config = dict(
    init_std_o=0.0116,
    weight_decay=0.1,
    dataset='wikipedia_en',
)
MLP neurons of a small language model. Each row is named by its layer, matrix (gate and up: input weights) and neuron, and shows model dimensions 0-191. Each number is 500 + 40 x the weight over its row's rms, rounded and kept within 0 to 999. Numbers have three digits each. A neuron's up and down rows have the sign that makes its largest values positive.
After each neuron's rows, "fires after" lists the tokens most often just before its 100 highest values on Wikipedia text that the model never trained on.

L5.gate85:435565554444467559560556448456515527500518527484556540479514535492526535467551503581529491546531519475517532489492433429529456554425480368442517487389479500469488488462524548451499496470526402531483525531504580432524471451501485562517520503559492508499457535468430519457548497549553514502483495487542552512519503537520434563541500514487501469523553463489462531522535516494494534536508504423473482515473485514494447597459541500504531557491555459470504515478515460564538440476491550558515474498503505470522467533489397533438481445492468486491407505470429440502530523530465499511
L5.up85:478493598506537478573517535498481506447483485528474548526519577545437517543571488420475513489474550521411534489556519520501538509513549423527446492422529533530451512471524492507484422530502533525549534400532500484497542480555515502523565469554618442497508464442511501512547465408599540473456510487576517479495476515580507473454506426519549525506513471458507474546554557521461553526499512483540582449481522541499464465476505442536520432499498526507512519423492528512472542435489506503498520564541438503543514486425455531531529502494501459485492522491486517565448440490470532505
fires after: ".", " 2"

L10.gate184:513483505506551591483450512499473515499445445578574517520462498460508499529498442517486538489525461547512541480508501591500435563486527442516521426560509513480503429541504496495596471401509577452449503543485543495542483516556515555499496521527518440516479474442591499410508488479465451527480588550461507520489435540535454451460491441519542550445493541505513544509445499501483538541562465514483498530564509508498493494489530478511495436463591543534530523477466531486445549489445498522448450485519491486509447460497498441444561566450491463516467507555480548425520480592504555479
L10.up184:524491479542513462465408502510588449502470467457487472487488589568495421517466491568524515524502533463516529515421482579465522487506491499509531436572472517492597481534536581559473449462528580501498555475454499537513512468470559425516481530550486429521537473484475446489540449525507510541489557544512468548526493499575462509532514517503568446424491493510498451439533533451512475505494460464545525460502456494443549513499491539555489431467519515548579562571498553437507546541581474449479495493535570506489512415513541451552562478544522493565490537499551527486493523490526482506
fires after: ",", " 19", " in", " 193", " from", " 195"

L7.gate7:516457482544421461511468517488496495488431463451462474553497473484483537489538544524466435561436509495522502536504536503586565552477564419491521516464487605482511518476484522467529498524497542443469535409519452545478537474469499486422567504435469486464468523523473528461474489486471562492490532549501456548514530482568475513474471404455501500461501561604449476503488490512546557478479548506475509530517462495438461566466524448439539487500427549536563469461530425567469463464463547569565480451535452427472492465516519482582581534512458476501493505479494447492543530476496534490
L7.up7:470477564473496522442524478516534565590485461497501486537492509494467440563518440441541550464466449513436439521554529494527452430531557532563448537508479471514521514531417515441490428514532474465515449530469517485478513546510532488527527452502495526516524493505495502544471455554530511510470542518471562466541461463498565482506503528517466562494515580505497401528506520439451489459559463474485508512576445536541465521510434557524455537496531441577473512536504525407423526538443467399496506423502534521495435500570509510486484450491542448466568547579566470505488515530465550525
fires after: "-", " un", " \"", "D", " L"

L10.gate157:515446473517445434551505585512571470559495466511479516534532469430448506484458557551474525525465417460547528542475457501474408550470496499518500556401477537417474524496493497496541506442516474508511531496481454492508511455483493517523517476443557500495514452539488545509495528570495533548536475493527590508544454578466479536480462467487441505495477566510525432533524492464445541512468511433525455517523543561562426479477511479516541506515571567516480532407554455539507519439476588491487525449544565459526542484484584453463461504520498504536412491514539461508495475554543566470
L10.up157:526520488471494592589532442514429517524492491543512535507526560504533541515500527397567478464528470436419515546550487569576510520488508571437501435532478553464471486558535489513525479455529476545459539449479563417523512487487503454466431508499449511411525470487538524481593462512532471464523521431516492503519451556462467483499541461522518476485526449465570501434512552556509477496487501514459514525478524471524584494553471431555481476547510532531506470502472515508511488554528526482514502513507457573482486469501540331515517497503503561496479461493527474430474516550556509536
fires after: "-", " re", "\n", " sub", "==", " exp"

L3.gate212:534531499547574555425502450409488531519539525564490494439512474512440553543559518500556506503518561512441543466506487585534530500498513591483424549464497538508485474420541441518469547587507540491559431453481435542510460478532477495511506493591506519505490501516539498479454517478485434502515500523518487501493512576497564471423475501540537530504533471497450463538498476451526479522489541491509508421485505549514545602510577466484451560462411505548515521447457512512446414528476510482498592471461487501452526477487535554561496474582459506501528492520513537468435550472470527511
L3.up212:468476427467544460536504451520496559478476548484519512514475490433530505522510540504438467575475511433524437570566383505521585554450513489538476530473446523495446465482474526492573484519554467497562465570467547445532471525470525542484551445518547525476501465551480403473405515549484455521526467520495541536437482510472483505514397516472514469507462562543475502458435471529504544446436463493515488509518501561498478531483418545418427570495445488528484462438465541549479470535502578439472474464481498502537475492551559498474476526549553479448477495481512474530496488529472523501
fires after: "\n", "ey", " the", " a"

L8.gate490:480426524497470539576513498594564497545518490495491556541520515470491523510509474498538525506460554522529544555601450551538497569472392486468477478496519461536499523503481510501507509498482490520506471490551544510506490605465500461528554470468446438468549528554535455456510540480525453528453462523590476529457512515551472524446475538574488540535533478542475562487500530456451478499497529506407474562569441501530502529496500543444542455510514518478513475525480488485513486434458457451511543391508489472538560575460463418474485508440455550479446548562414522469445543462516540480
L8.up490:473421520469580492490478517495512521483449499598479507476497451492539567535474420525543484485536480471516569448505546564520469467513552480423555528505535473458543467467537515462415453491474466441552533514561504542434499453540490479452568475504566487461565527494516448444491491517532510517473478487551432371481513506496544518443447499466477469432488498487543579491506484527516495385472522487459549540515566492488459526523504453503489531503456519510486511595474549518579536490519465503560408588470480500476500476449565477543491516538535497558498555469500526491558520510468481468
fires after: " T", " w", " W", " Sh", " F"

L8.gate491:466509486568421528424472483489517577572493499508485536544473437425557549459500547547519452502436530509517500497557507485533542482417465531517467513527427542464499499423497622453586560496457510502484468531478441484476506452480540475479574526514466491550523518489562491497497486437478438543481453488544541515465514529464405510605479531526505493468496459484515458522421581493534448492548524539508440491533483548513474484481503442417560481433498521502516518428570474512479426414477472464494474482463581505496503473472502509483486550455477522512498474503480481473490561528530552502
L8.up491:523496454479456528485485455428506450512488559480497492493380503477554522511517474472489545458480523577548512562568495477475463552469494478585481498523436522514466513504498498545557433538416518418599464549456498516488509526560484558492516533519486524515481515507518535547476530454485496448549473481472536527521521524485479542540492463554466498535545516439525552498487522456521543538439547559525446476513554441488477503463491491514565516503537507527445646514502531518538461604560480543547506474548499396496512470492530514563504535489404558529464479507491555547440447486477537527
fires after: " (", ".", " In", " L", "—", " s"

L8.gate314:460509522500519518496529463525474413496503470474521484576556531503487467491504444562514505489484522476419532492481566544566503563536517459497452573466521520521503496539552486512469427586527485528420488422510457476527514431503502483456487503474516466467537504487498491495469464467567456463457426531600503554522557484577476472481433433471488494476484482507536534500434491506485417444439496544519437521498481431495533553589497465494581510611518535481544467453536555558475455491515464516528485470506416500503476460450433479538495467492471461458577468556502496509446433476437504489
L8.up314:464528496467510503554453476481501475531565566539460492459537475524455547453439573537575460550509520511524521519448541486539487537511484492606536490503420493469500523481442459480406463467469523512451478427486443437519515569580514448473492474581528470390500554430526478446526551496503557451500503480464523515600450494540471517508492476483474513528538593510586481489548453501534505418488509491502480498477494491454486443471502492499502516488544538505507530475414456491427485458538486539530501468463485485505559508463470502511547368541519522478489522468503561550539521523458452523
fires after: " G", " R", " D", " d", " P"

L5.gate502:457541496490522468507535543491455535436586415563443522474453442505523500547573493478541539507483508530463513442550524551425477517560535509586506543550529454555451507519491496604487539474570464528480499562548470516506521513507440414530464494498519511496511433526492580505514547510566578461566381458491502435540422502551428435538523568476424526539492494535497524462483485481454491487524499535461482489428515557550462451488478495534511484507517462457488518433467468513534461528503539474511523493567526511544472516521497531480558500513472476502424446494538530538494466543438499480
L5.up502:504490445410488452504471532511546481499502508543460434485482508465504462505435514460546539465451582473498444500498443489522499494488535582512414524523462488444529556542477500502490516465508555545554488510540582516481553514479525575478508499521548540503454490516434447529543548520543510523506482414502514534493525524487550467465433461483467577441457480476489393539439459429506490595519476489570539557474479486485465526535472508477520581584539472496491494502506546491469470491597562484503571510545494522476480461472510524540561439475595472500470565524483487537540427457463558471
fires after: " 19", " 15", "19", " 18", " 17", "18"

L5.gate308:459526483509515491506494504498447523417492490470488510519510490474436459532462458476522546524507457548504468404540528462485477513465525482490481551523602460493475516449479527637494561477488599496533474459445479459524491454429543546474553509536606484515529542516513581493460467527498510497515466442466492517493480515563422463498550515543451544505484470565509500447503517469488417520460507529507480495492475482506564472551485500517421381491460542474486446405552541481468490458465530543463510463527501558434582497513506529445437519464526457448500475476450529535495521455574538495
L5.up308:565501474468489584469520495513527451489526492561559484523405445492512514436505476512519514468515550511502475506502456525459426567487585565566506568557551470474480479507454433454544482521521518481473543529539544505503558569537506572541501484455542529444550509547452498506459560442454437458443529481454445471519507510543499558466525485498441515463481508475527474492501527454519587569485481480509549445478467518510509532409515504513476525569580540501428463517489503488479511512558524533506518463525516459535535479457564482442524474476479494564519509552543536612544582573489537556
fires after: " 19", "19", " 195", " 194", " 18", "200"

L7.gate229:388492549492500547538490488456544501574481485554547568465505417495525513454574506549597471510511508505502521480523490561497483532451515517459556498488518443479489496427520500487447458480580546543501465512501504501482496525481505584445482409472458500530560437511457506456532474523550526504490515509456476505532464533496516492564543553499430506522506444479510517458502543439473548500514490461424505531469458585536538552451483574457469524454515480448488539471473477463550559538451552434504586424515519552442414525460556432465513471479441493500523514436521511544451508494470527437
L7.up229:455493506499500496538543458457488560437460464419469465506519580512536495503538498464519515559471555570483511528507513518474505455468518504440525483513447496483534514442579509503458508463537464534528556562503483445443482471501476448485490540557410493417474419506493451470496507462523509475493504529507536572508427427556477428486495463468588547500553416528434531514607459513489533497496547459477457490504495505469510486589562491524449568498521467478490507467501448477405427489405515505445595475491480518489491455557485517511516510512550454431523446485528535529546506475444470481
fires after: "\n", "==", " =", "1"

L5.gate428:514526498449533486526507488508479446559572494539491594499465547473486431519545530468526516497458486478492530528438414485474407477459518452483582497418481466471486550465504477516510439504479542482507478496587506541506472455568594425436565466519482471505498488492513481434476423451448482463451472527572479483558520469491484486514527515402504479454527602533481534480483473501494546505503501511516515485522571475419454585536578501540483527482495603505539455509462474520510457516482509506456511554518512491500499535462459461445476519587495499544464464405483530475425537488502551500
L5.up428:511511542430534516437547505467440492520466517568491554548494452487475523520535526448462472518530448531438501401564568527569495552523476553539427513446539458480467521491515469517443430461469485455490541502516513450574511475501540500492507444515534519552515529523515584558549465461579508467491462503545550415434490504521594463479560456461417465541529447481496520502537565435508519504507497461491513487552498520506487458524485501424431461521537574484531524482501412429526516475490503528413518479490510561475535471481535586460491417529547513524457524537512535518474529465538498487
fires after: ".", " (", " mi"

L7.gate364:565535536517578529500393443560530450534512478558501499542480449505547497494482476532470445625498493406544488466481458504574457543481477495465564523477436536534491504483520484464528427530451524438485506521519436531532506480439566528498549514457533473475524539553571491516546454445486506510539535581526460485532553474467517528499474516449492505496491483455581430544525490486432477437536465547486469485490445475502447489420525461530512537459525579496522497523511534546487543554519452452473531516511495578594427511466480424510554520528516557499473484553499545467453513489504460501
L7.up364:400463464523459471493585481508544508480530457503556446566523568502570429497442475539482433559515501528509489469477538523486487489458519508471489423497497494476544527507490477450497515565410494477512514521554501507446540510494545558528565510477563453474462451524526478483583483467562564427463530524535585474503488440457423523539492509462562554478518485531449449518489409484453438584544576492473522520517446502427520505519449482536555531535455491527443513488461430508478481444459449545512505462507493489427484508461520500533469460566477499507472533475549524514408556460500523518
fires after: " L", " (", " D", " f", " C", " N"

L10.gate43:517448461561435467557560407449495524494513498452485505585473577528517524505551486515456525515499488481441456509477554517514538484521547512585535486466524481480558553494539523502523461550428499439489469516581472448550497470529447503435528481569514503486501531510499501503467517421499518489457452396528531560571511509513524484480507505420526464471480469447468441494506478529480501443506499525487532537578554486467519534443506550505514463411483544470501606506475533462456502440537467504452503524561411451454525508537502544465587539545498507471459454496416482580516511487555462470
L10.up43:517563572484503497446540522506506465445397569507458447514473525512481517485509554529484471451468487492451449522468458501471506453448469442517484479438518506509559555467447525504510584516502506483525549582500491542462489475463589485513532471461480547492516515492519526541472494523575474538495538472506551498540518461473532479459437482504450574587497533500560543510549462568458483530470550504583483577515584525545565582477481595520445480491516503490482529543560544457513416545475564526504535495461486540533566516537448542467472480496527395491468507533466540494481538499529413532
fires after: " t", " T", " r", " |", ";", " g"

L10.gate286:475518516546549443513420479558572478516454383537476504564483504504529482474444465470520559567513555422487514581453435456566511462513539481498477501439553495482544485522438456483525443452480506515462503494438508466458477514464474476488466502443490565489476450560465527464500507531493412418544508444481538499522497509507449470539470414525454430494556495486572491533546469496484508531554488492488475504501467405517459494476463450549531462507447551465555503502493508562499543551564538494458510483434591531455496504439463537481480566483457493513503494476533511416493448494420514531
L10.up286:456617514488461492535487488545520574497525523505458454470468584559509492533484509514534481433486473508476535434471471555445539546488495448514488506511495520498454481512426506543468543487467505538433503527445477528446584520430547477518530498530459448524505495449588568485503489481469539499501544508436456547528449537559544412483571531463514430501462503507467502539474515518447477542547522469472424465580541548528505531413494527549491515512559440547445421467547502545414514475437460530465474453485485444496524461490541486484450439480435444465499506532494530509469584465513530504
fires after: "|", " |", " ", ","

L10.gate122:476469440502595468517524495509491497463507559508574525482456441518440566494398420506517494518457447533460567513472452519476463466521501471511479516517541468534529422534470484525525481527449504494461516507520538522545447486529547484472478557457493443522456503505515513483507551521485445410481507473489509561534466488551525514521467464429486437487464436403532439509524447557524474540478519508403440485489464549500517482470511511562495522480564559506572603442508431512519481515572522561490477480465490472455453502438481441487411520514531506514455458554419492488418571487497510517
L10.up122:581491497553445500514459568571417536494555484468542420531428493491521504497444562520485490470550486513531422515515436529505547445530497568563479498486454558490518459505566523489503515570484483517572518488461464518476464558496482495526526449523547518505361529500473481413474481509445471503513494399519540525571484529482508511487493489565480460545481562518568555465486482496502499461461515485486503555561539479475578530484531493567498448554550475549460498488518452458396531519479527567522514451535496536477463566485559493471514424463454484501516478530554458522501500452559469518
fires after: " V", " M", " Ad", " P"

L10.gate330:458486557439467530535493420475524588480464487510570458461469537472450547548504450542553479470486471530470502489493531452538421568436516382546528532497515552453471526566497499495558529504479503443448516475560496475564504515518493480513500534522477490515485512584446527498486498445533544502490501481448498493504501482448505474527467511464437439486553506576471541510451536437538510458404446524508496563540500490543464455556445428531479513424489589474519492543496433497487496455574548453364494474494484491494443545465507525523512545569582483526514503508470521500546524524488471501
L10.up330:449517438506519479494536542538472578457475475527548438539530408509498623469490471563495431503499512500443418489413511591529485491455475464478479494488495498508511563468489462507467476501540509473465457519535515517514524465506597528492565459590504537482477535435496511430617535441480498537510480478470477476488528440524444512583511433515528521507524423430484450468602530529541489534495486493552476514445464482554464560533480432503448492539528499505485541515504464498443460478475486507476465541461467522531527526501562557417495473474454557517514548554538509505544523474497539489
fires after: " p", " G", " b", " st", " sp", " P"

L10.gate237:466436539529445557394462428487481565521499489505467486477457491494492512520510506541471427558493524499472500497468441540589515532498510420515546532528494555564506488505540489488480544536499467471560513443527547528508468502520480503491462517509570460356534457438469458422438507479562474450532519540536439524531497482432540536497515565520517489429479571578516455510484524485474456480463435552496476488519480477501497553513507536486480491505485562532498468596430518435530446521544495503489469540465511501480492513428501518527480502512430448554523540551450561504498612466558499464
L10.up237:466459533562556473507564472512619460573485492546489513482439557519475476495532546463460479503505513522478448522537496500516558518538476432491573495450453604462461495513424530406508507490457455446540481512492500435546518445472499543540489424527532485463453518515454503553499453567472489426499506481505531522474524520601413553465501494516428458509518460525449499500516478595544516467457410497497445523527467540457492472533577495440514485462419480535494520519527489527519433523511477525515458442498520500432542492549496496461548471448517542481591557454452496498484530496524496507
fires after: " f", " v", " t", " g", " d", " T"

L10.gate490:493572469538512463491515462493505481412468477486475521523443571535486453484505475474517474492521515459480537528444484523562507504472482548547484475543450551452532489522538513512523492547467593548516488423413493522534454520502500475503470499490427631535500405471498440530539507497458480522516554407537500579515457488580561506525512514443501445581468495514505452517470505504487479459520480466517469561536483495491430576485511547527562498493455536531500524494541507511447502490561481510434547503489461437421534558461441467483452479455511507440537515465504519448422459390544527546
L10.up490:475479530532534500464495490496485461606526509482467583495473516527477421488455584478502520549529433475515457421421564472462502448561451446514453502495517511527472545537435479486467469532509495501423579499494454476542530538441525470509513467464508468491544531478504509464447495472521535484523488502457387498474480472463579418483450421459519507505521566452476508541498518548458513527462540467435467503552477480387552534521460547476466528470528431481514520496480497604526575516486579493511479480526520537515535467564489499457472497479468488522498429550456547500555587537503531539
fires after: " |", ";"

L10.gate337:533517455459505552540447484511473433470421514509514470536439488502510521489485513529485505513502542423509452531527491472434521554487519473488488490470463527463493475491501491488491456518388529477486465521478546516539412463416552493461512535547515456550514595484399470490466446522560428500455475464529507464544558560501457506439566459395503454569460520505493475428460535523506456490479545485531509501569410482527496466459481562535428512424473567517570499472518438496443527511540506508505462495491520547537487547502483417503468484516510445490421480533407452494512512465546550496
L10.up337:541457502451524492473543506454515531407501518508499448511530553539467481517528456454463509442486576500524456489449501509557489579511494445468500501577458506549476496524462437534461424506449537432497482534512499530539514457530482491466454507499558486474440614437549494488460503431457522550478411503472510515495440517540561496484468432558456470533535487530552486479446427506622504515542478521468499492505466477509503538499511523494488523463463498504484492547562489539498546473583444550566518448468473463492483470449448471526581429545536467425446503540467543425560484437526480511
fires after: " S", " M", " T", " R", " W"

L8.gate246:510503559468514524514540499512522512418509503495510472516498474576528560443562568510481462506486563507492539536462520543466538556520454509495532539444489464480494507570537479573541491466464511455441485505484495530425484401532450551431549513515480415495438520567503474418514497402433457466497499534519582558475488534463546473441461432536512434510484499493482502579501471466494523462455488487494465508550555541487489503519486413491433411453511544550524494444486553553453474499488457500493504536509570472506522488459508403481474507506526523504444498485397545451489506438500427488
L8.up246:547482528527483491456572440506505497438510540540540517531497572491521451502511476521469469487555433440502437481465461469488446537518482418507520548451448517527532509567553508466543441489498488489474480474495531503493464480481451475494488609508518514558503540522467458478455533502520424436501471518491578486516588478403509448487441457559434513498492447471436504546519454441492417504444546511531478542448478523543480476454446532421498465478502449576502501450549522503447470480490593446449471580509528533585524562452534455487532467506456535525472526543492506520498580451523541500
fires after: " L", " d", " M", " R", " V"

L7.gate336:477518507536406536442530465474515451492466495487536469548493420421496552525556496495581474549502547445559468571474517460528500511441511373510555528494487503507527486498540487419538527446522463450466490450489481479508496440441478477525506513513496531510530502547499502483455613524518521564521445491493551544522517486518528529586486462444507543504490431492534542485516406481477503462486501517459537519507466474519528462555533535450544605488473463600488525457541482540479433560526542521534492513484527478477485560411481436518539523502472571538519509460442409490520511495531553477
L7.up336:502462490581462575386532489490498495494453433492521382516446542506547537449481472512551536535460482534511471533536528440480478488583467488568540480557501500502533463589517542531487447529468449485487450501526487480517488488409568545483450482563436511566498551408459460441465494466528488522505533498475468410517506494578498540531548510546496480464406515550479464514522504536505518418473489503487487500532479508450506440484513484498452497493545532539498436538457509564495469539452469525552526477525468503498486496521523465486490571406464446472449525453434475565443495445498526500
fires after: " (", " Wh", "–", " \"", " W"

L8.gate9:489522500455476478490521501491493493498515497547436558558489503458497579454516491439523540476524523450500473532507438536578504530464588457517626510496532516449538515514531512491573463443527523536391614371512488502468506553519488524522495482523509517509441529534450461451572521491556485456472505515501472489445478454413525491438521499467468427470560533468473408523474514546506530506529488544455415545530464509476502507523483573490462470487497521512612483472550478582451498554480539557521510552437516489506529508448507451515521526540512534512497500496473459460519440518450510500
L8.up9:538565481494478508502501590491483477618552518494423514542461449521467507497478522510490477506455531465500571567562503502510500480549479552474532512574545475452443459563537382498499593485477476497519583509475446498552474512520440558495444442513543530442525504454502496491532515512500539445548451571483527413511551492528426452516542459475431559557523492544529471566546432547522444580545495551480543505576514485515506561464519528523483530521471512510522521477536484530573442496503542519446490456540490595522421504473491467506472501531511513509526532496499501459438457503497501507
fires after: " c", " d", " m", " f"

L10.gate235:493501530446549484570552447496513481430452486488416460517560463538488518513477525471522451458480547530490479501502564467489439529587547444467481510484445455540522558473499436507506420474474435472514522513506453522505461426471491526478505524551568497439577527459528450399493560517572512472493540494530564469482559466503528526505535517543448494508533507542467518534538481406512482476506529461484474605518536458582552520494443476490464449510543538588496528497520405450448550468466506541525498436487464482510509494479492514463500446550520516463492498601499482599484531511538529475
L10.up235:528449527485613533502572522493495452502466532465479495483479463522439525514482482502498495500501571489446434525479512492476497449565510514497517489468476472539462451506490534484485459496580473532515493475489549488540480567549541421566510474489534499494501383413521507520474566483533472526506477570496507504501455496418477493541503507423508546538388402507468536533525488498459448525449516533484531490523504492505510449462471615494481418515489588521525521562529554518524513479502517448513439479487428579521533368532459498531474538554467530469487511440492519546453551508546505471
fires after: " g", " r", " R", " Br", " k"

L10.gate2:531536387458511508530535523513481447495480522466524472457504442491513539507536510510543544534508534543449439527478505509517427567429470488495499515493423512513483479545542410571574550550558466529539521503530432471518518524489512478461445421461498480486400463498550578521519420482543490405460493531466450508474483495587494516469476493466595426524448488546536502491575486489511533461495525434534513549490441559474464467488510545515439531459512562462528532466534560519481502447461490506544475495540517557510483536532421495495418471498427553513450505528488529546465522545500506542
L10.up2:539509471548527503472438485531477494628520526540499527535450505446474509514440497523460483462566515493503471504567500503523525452525486481516497503492532567514559535443466533517536470489541471493590530550499563518567500486440454467477516416483432560521498541379441427436483529483458512454495458538508491538501533495444507462439477513504503462409544474491550478481526456543510476423504590586514501601515535531486535423569532466466508508471443555489499445529411495535508521549515549555464501496533489492519536526504469546516517484524530569511453551553508465509542481448508466533
fires after: " a", " population", " the", " be", " A", " an"

L8.gate238:517591426543472478456492526463531503480489457491529500519499469515464461480504461487480479518445526488507525571532409462485479541466559542510512413532526487554429491493514493541523573482482474489506545480385492471496513467483617473503540485453465540470467454550509502537474518562532476438519468512457599534530517599513453506515513455449451509416489506509539467491499465497523513479536441526501493528526448496527516522499492474472549519474477454532552432473541443533526417501455404498430489446552450548501495464452510432456526546445523515501540495505411545542468540530562542425
L8.up238:398489544526521524462518522456576556455494433433506452543461490503511535510417555570540449572494579463511516544439441503560495563455510414606545485448535492494447550514501528489499602522583521447460447510514528510565505484467573503467488535536563497514505511469502486541487491494465491576421445555505557516514515522503468465530518450498475503467498495559526516502496499575457506515447474555461464523547474473541492552477524511523511528477508503513448571521582466507426519463488509517533473540504543485488440553536494527490484442555505496483500498461511487533481541544601458543
fires after: "|", " (", " L", " p", "P"

L8.gate132:504516437557531498560538473434479502472473499437505511494478569500456492500543455483575563505457476509496506527486475466523506559512521399488548522427504475534505518538503489570485538506535459467566471583487459491485541584550426473436540495491506516527520504443556476590530506477476515486552493406423494481540541505457522510490496562493571489458575562446471468567497430496473576520492532578569490516465502481448482497512474444485443451510513538454507458458496522501487428538452501542406495551539531480468571515489436483515468494494449518500444496475461502560477569524477581481
L8.up132:480532509531536483525535503534499495504472465505546439457456485487457477510472515528548466482531484523526496444425520488437487491507517450513618519518504495509467516418465542475373487500529412492479553545480517557483436500467499494447533446519535489493439478442512499567505444494477467497531497460539537432490549470500574562448423482539599523534502554524453485497522453532501556548492544507582497435459538516554510482566541500488536532531523488594488443557481508453507518516445590554496496510546449519545574556536437495518521525518516545529451606533537525494495473484494516555
fires after: ".", ",", " population"

L5.gate265:584503529456483486520479463478490483470571441491500468495509522480530504527544520467554546500521461547554506479460515393497561539429475457511460504463528471517491537500514490449458489546555511449487528526586499469514460523501438443521500468557499511469500557493531586473433523478480536421516531474503463407500503516509599501499509474522479499457490501531566503468496489503499497534558508474591482411496451491487494500514550577491476523447532486515495449493451552435619524605523514518418549491509483389515616469478552447481557526451465482514479476468496459466504504528509548489
L5.up265:574504557495504543471469445551447541520457451507476435646505459482523520540438495534422570498527561483538500521527484448493447513630455501451494429458526547485518534462524449459507472493556514556544532557587480501450537485532466536496578418519464501468535565528474499456478484530527433468564503552501507482532511523426440487537547545497452454476521469518532512512490464527501470502531496536507530499530416489482475496521458487502470498486503557452621447549496434452480476493466478518448574487523514509482485463477550489520452553517469505491463480506545545468521550469514540504
fires after: ":", ".", " ("

L7.gate60:455476512559439495471536471475524517469546549468492483497472550492506558495487489490505452564436493506461550522488503505569569476509430497539531511539516580522532491529441502542535526548431446497453483476404488479508473479490559423449485524451405465507550482557524485490501504498530492431467501552510464528487488528404537430472464556415520526517509520519453417516448543435551587520524465463462473467609510440480495509515490431473499449433429487509526477488519418516553481505471565462503488446493484457479436488506558457547475485486483454507480488501472442501449513467592493446
L7.up60:513483509496529535502501556463479488522533434492554561497517490525433486528534537442557441536507540489440521524577564518457507507472461476482507520442568573490509548516487489505569465500440447498523489524530499517481547502537549489531496539498475454442470465572473476563507435465517550530461480477420505545478441410511510514533475493566522577469476494532513498518475502495408463548487416524434540435540440453462528493488458504470476535507446500488500527508534439440485515504473449556455555408500443457472537416456499458454498446472415408550586465461523522448503515475504453504
fires after: "|", " L", " September", " D"

L10.gate120:506547451529537433503561560519507495520529491514501518560512550485490510490447502527520468536468470450466511525447534507457510544505532480531427463544504543552598529529499511490491520516444506482467483518408515470458472452527576524436542534557443456503473438450561511537569521479536481534513483477547503548567468559483482469502573452475480484567506468536531517437535463468515517501596530518387495497489523538433525511405439520441520531485477482457468611496527490535472488468455451557491505474519481570446488557523521542564482437543519551433498480554457446485430529464525485512
L10.up120:517478467523542551478471443485471487476457508535471460510547531502523514525530453551402537523526522432503501502445591486456533510539436586548430492471550557509556496479576445510430508580444503506428470449429457492550490501459515507487476535503461495500529521506554494507538468504470496507542489425446433460479501422503556497527532489449459517492529473463543468508434519512463489439519614470461446504616487518469477421490544535463509532501496457455536425505530428483457564594502509522526485506535533454479475466429476531448485502518455486541529537545492540450470537522480499482
fires after: " |", " N", " G", " R"

L7.gate58:515538488470494525460425468577442504431514448474561494452459492514553480490495511452490514508535490490484556574444453435497419527490492491466480585478491550463459472483435566530444499481546582481498471498488466421616537482555507540446566443527474531457465490477528455540575571492473446470549529555545507424520520540466447559484465486512515409497549510593514509563520522491521553505505538452471511510464520485464416496511492553482502526518526494492484512479522501522469496623509506453505518522454435523541523522462571490451453492530458514507493494487546494465467513592500527519
L7.up58:451499427427443527448506453446596515502484551480510475496575503538512604470561512469516475559509451509556493472492573449479505434500473456472505474539506468495451432472548449490497467516514507497454529556497555487466424419495521491512472481492557515512449509453536484440407509479502437517479525558534544454529527525504518529469564459495557486534511456522505533515498417552468562511443591481453482486470511549526525455559557523514513498466480491510479553552527538502521518519500511490465505461459453498476534582459422520545607505497523478476542487506515594478534479462543495397
fires after: ".", "%", ",", " population", " m"

L8.gate226:444487509466402480502480492507503512470460503581571523510439537515509515533555477498564459501499511579535581476498589499556437463550560479501528505484525467535469516536534531470562470480469513438496485448458471483508455452571444455503517477501517519429468500486514491473481495501573525507497528494521446518411489515423476460413495449493485509449490537492491526488487593482466559545480469510431470492469548489529486521510432446448534442477567525467558534528523471484500549528489479610529532583492503438524503424468567554531463554473585536493513546508461451495557561503544457486
L8.up226:497491470473410563575539433494620531582464388548516505570489482486538496487401544516505431551533537445510519560525511472546438509535532518527495448475507482485520552475466496426548476489434489514486546457598471525591516497482483546433541492528502506579559464469464507513519457479464475481435491457521525460520509514448577527519525461507460535506553469473491475497470490476454459532552526523519514490462483535429530460535528419438549509513482549540517513473473446486430474543527534514523517444474508503457499535492533485518590458526528481426504571493496500539527526521497477543
fires after: "-", "W", " c", " sc", " p", " re"